Weights of a small transformer language model: 96.1M parameters, LayerNorm before each block.
MLP neurons of a small language model. Each row is named by its layer, matrix (up: input weights) and neuron, and shows model dimensions 128-255. Each number is 128 + 24 x the weight over its row's rms, rounded and kept within 0 to 255. Numbers have three digits each.
After each neuron's rows, "fires after" lists the tokens most often just before its 100 highest values on Wikipedia text that the model never trained on. A number after a token or word is its count.

L5.up2799:121153171179132134131088126141079116073093127127106129145140092126147115101144119145127140166115117113122099138189135104105105141086148135136150112109151109138179150102148146124160155135143113107106121112135120130151106147083171173127123099113149133152146129150118049088129132122091172132164183155111154097111124103137138128109116110106167150108139094117144135146140139085122131125113
fires after: "\n" 52

L5.up1058:122149168108099155144126124105090127105157172123116139131159109123143151118140131118118131128088101107122123120180149138137074128108170175140117148117121112115129103097153111099091119163122109139066149134120143118160114140116109157147156101162165138148152151131173135130140100116137120102091118103099148104135123151188128138160089155156124132139151114106153141129137159116119143166121
fires after: "–" 39, "ell" 5, "Y" 5, "0" 4, "1" 4

L5.up2447:092141139198116113144157177109148109110106067143111141120141129115130134156149073142080127139111109139135118117118121130110126096147133106187143142115142121131158072154095119130127155131111100106143102150129127138111085112085145123110104133145119135127064112097098110084113097122122139161149165102114115142119104104100079133147188107148143125081168111143119130110125185087155115066144
fires after: "\n" 39, "\n\n" 31, "| " 9

L5.up1583:103150121150133142138103106135145156169098108111133126115166143152103129127133098123092132136110123141098135121111151136097137127147124140129126134141133146174165156130128122109141108113111135136104152141183146072120149135149127155105139124098103142157156144118123160150093139209146154150105134117145150114123103154149148131163166173136119072132131150088156127155140131144105138127145
fires after: "." 51, "1" 7, "2" 4, " metres" 4

L5.up147:105120144165093121143128109148125106149105142120083102124142111154157151130131123107124110139128148095154129115147147103106110139109150147147167164129108138164144108096148120093139139113133115085160132155108101119112154135148102162109110135133110131104175118165119126157120105098119127098108188141111084155113092138139121160162129125161136086159135118055151126121107112113131133125125
fires after: "| " 51, "2" 13, " | " 11, "S-" 7

L5.up2113:120131170074103129138124130197129105092108130134148128098149129142145128173157134111137180150130092140116112127155163105102082126142153128105092157107145136121192089098144115132124158108116132119141104062164126097142142153125145115053138141133109168109156153092096158135145102130104141109169148144137167123146121170123106139131163155099130121126176077100165112122108131114151130156128
fires after: "2" 29, "1" 16, "–" 9, "007" 4

L5.up3061:134150173168083122148162126114085156097102087153108124126132140127100166112102117169104151099154151149147084138098132150118134135103142147122090102131135127130117106137147126167161156141102135132117080142114129100132154138115108158113165134087086143123130170145063125111146112145112136128078134130159140121156081173134114129085101163150109090074184088134143146135137103099108122138099
fires after: "1" 23, "2" 21, "–" 11

L5.up1130:124128099122150151145098113162091143130127106169137140133149141161109118123160115106100125124091132146114150137122138103117140128116137122085124140131121108155095105163138127110117100135122119127173131139137121129128111115147135159070155141145147138198119123103162164113203090151124140121179116146131116119162155133124105113160099144151144128103149084088116167131137122103124135137118
fires after: "1" 29, "2" 20, " in the " 5

L5.up2601:095102118130136163150147136117121139120129125121133161146138126108195136141123121139071131165071148178113109090120144101100134104116111145153158179111094137153122154153160135146119084147132085156115105101141096108138154170105116191087114110120148110138152141142142191141132113141142167110136078101163162184128139164121129111119113127153067143119138135141186124098140102091167091133118
fires after: "| " 20, "id" 18, "–" 9, "\n" 7, "B" 4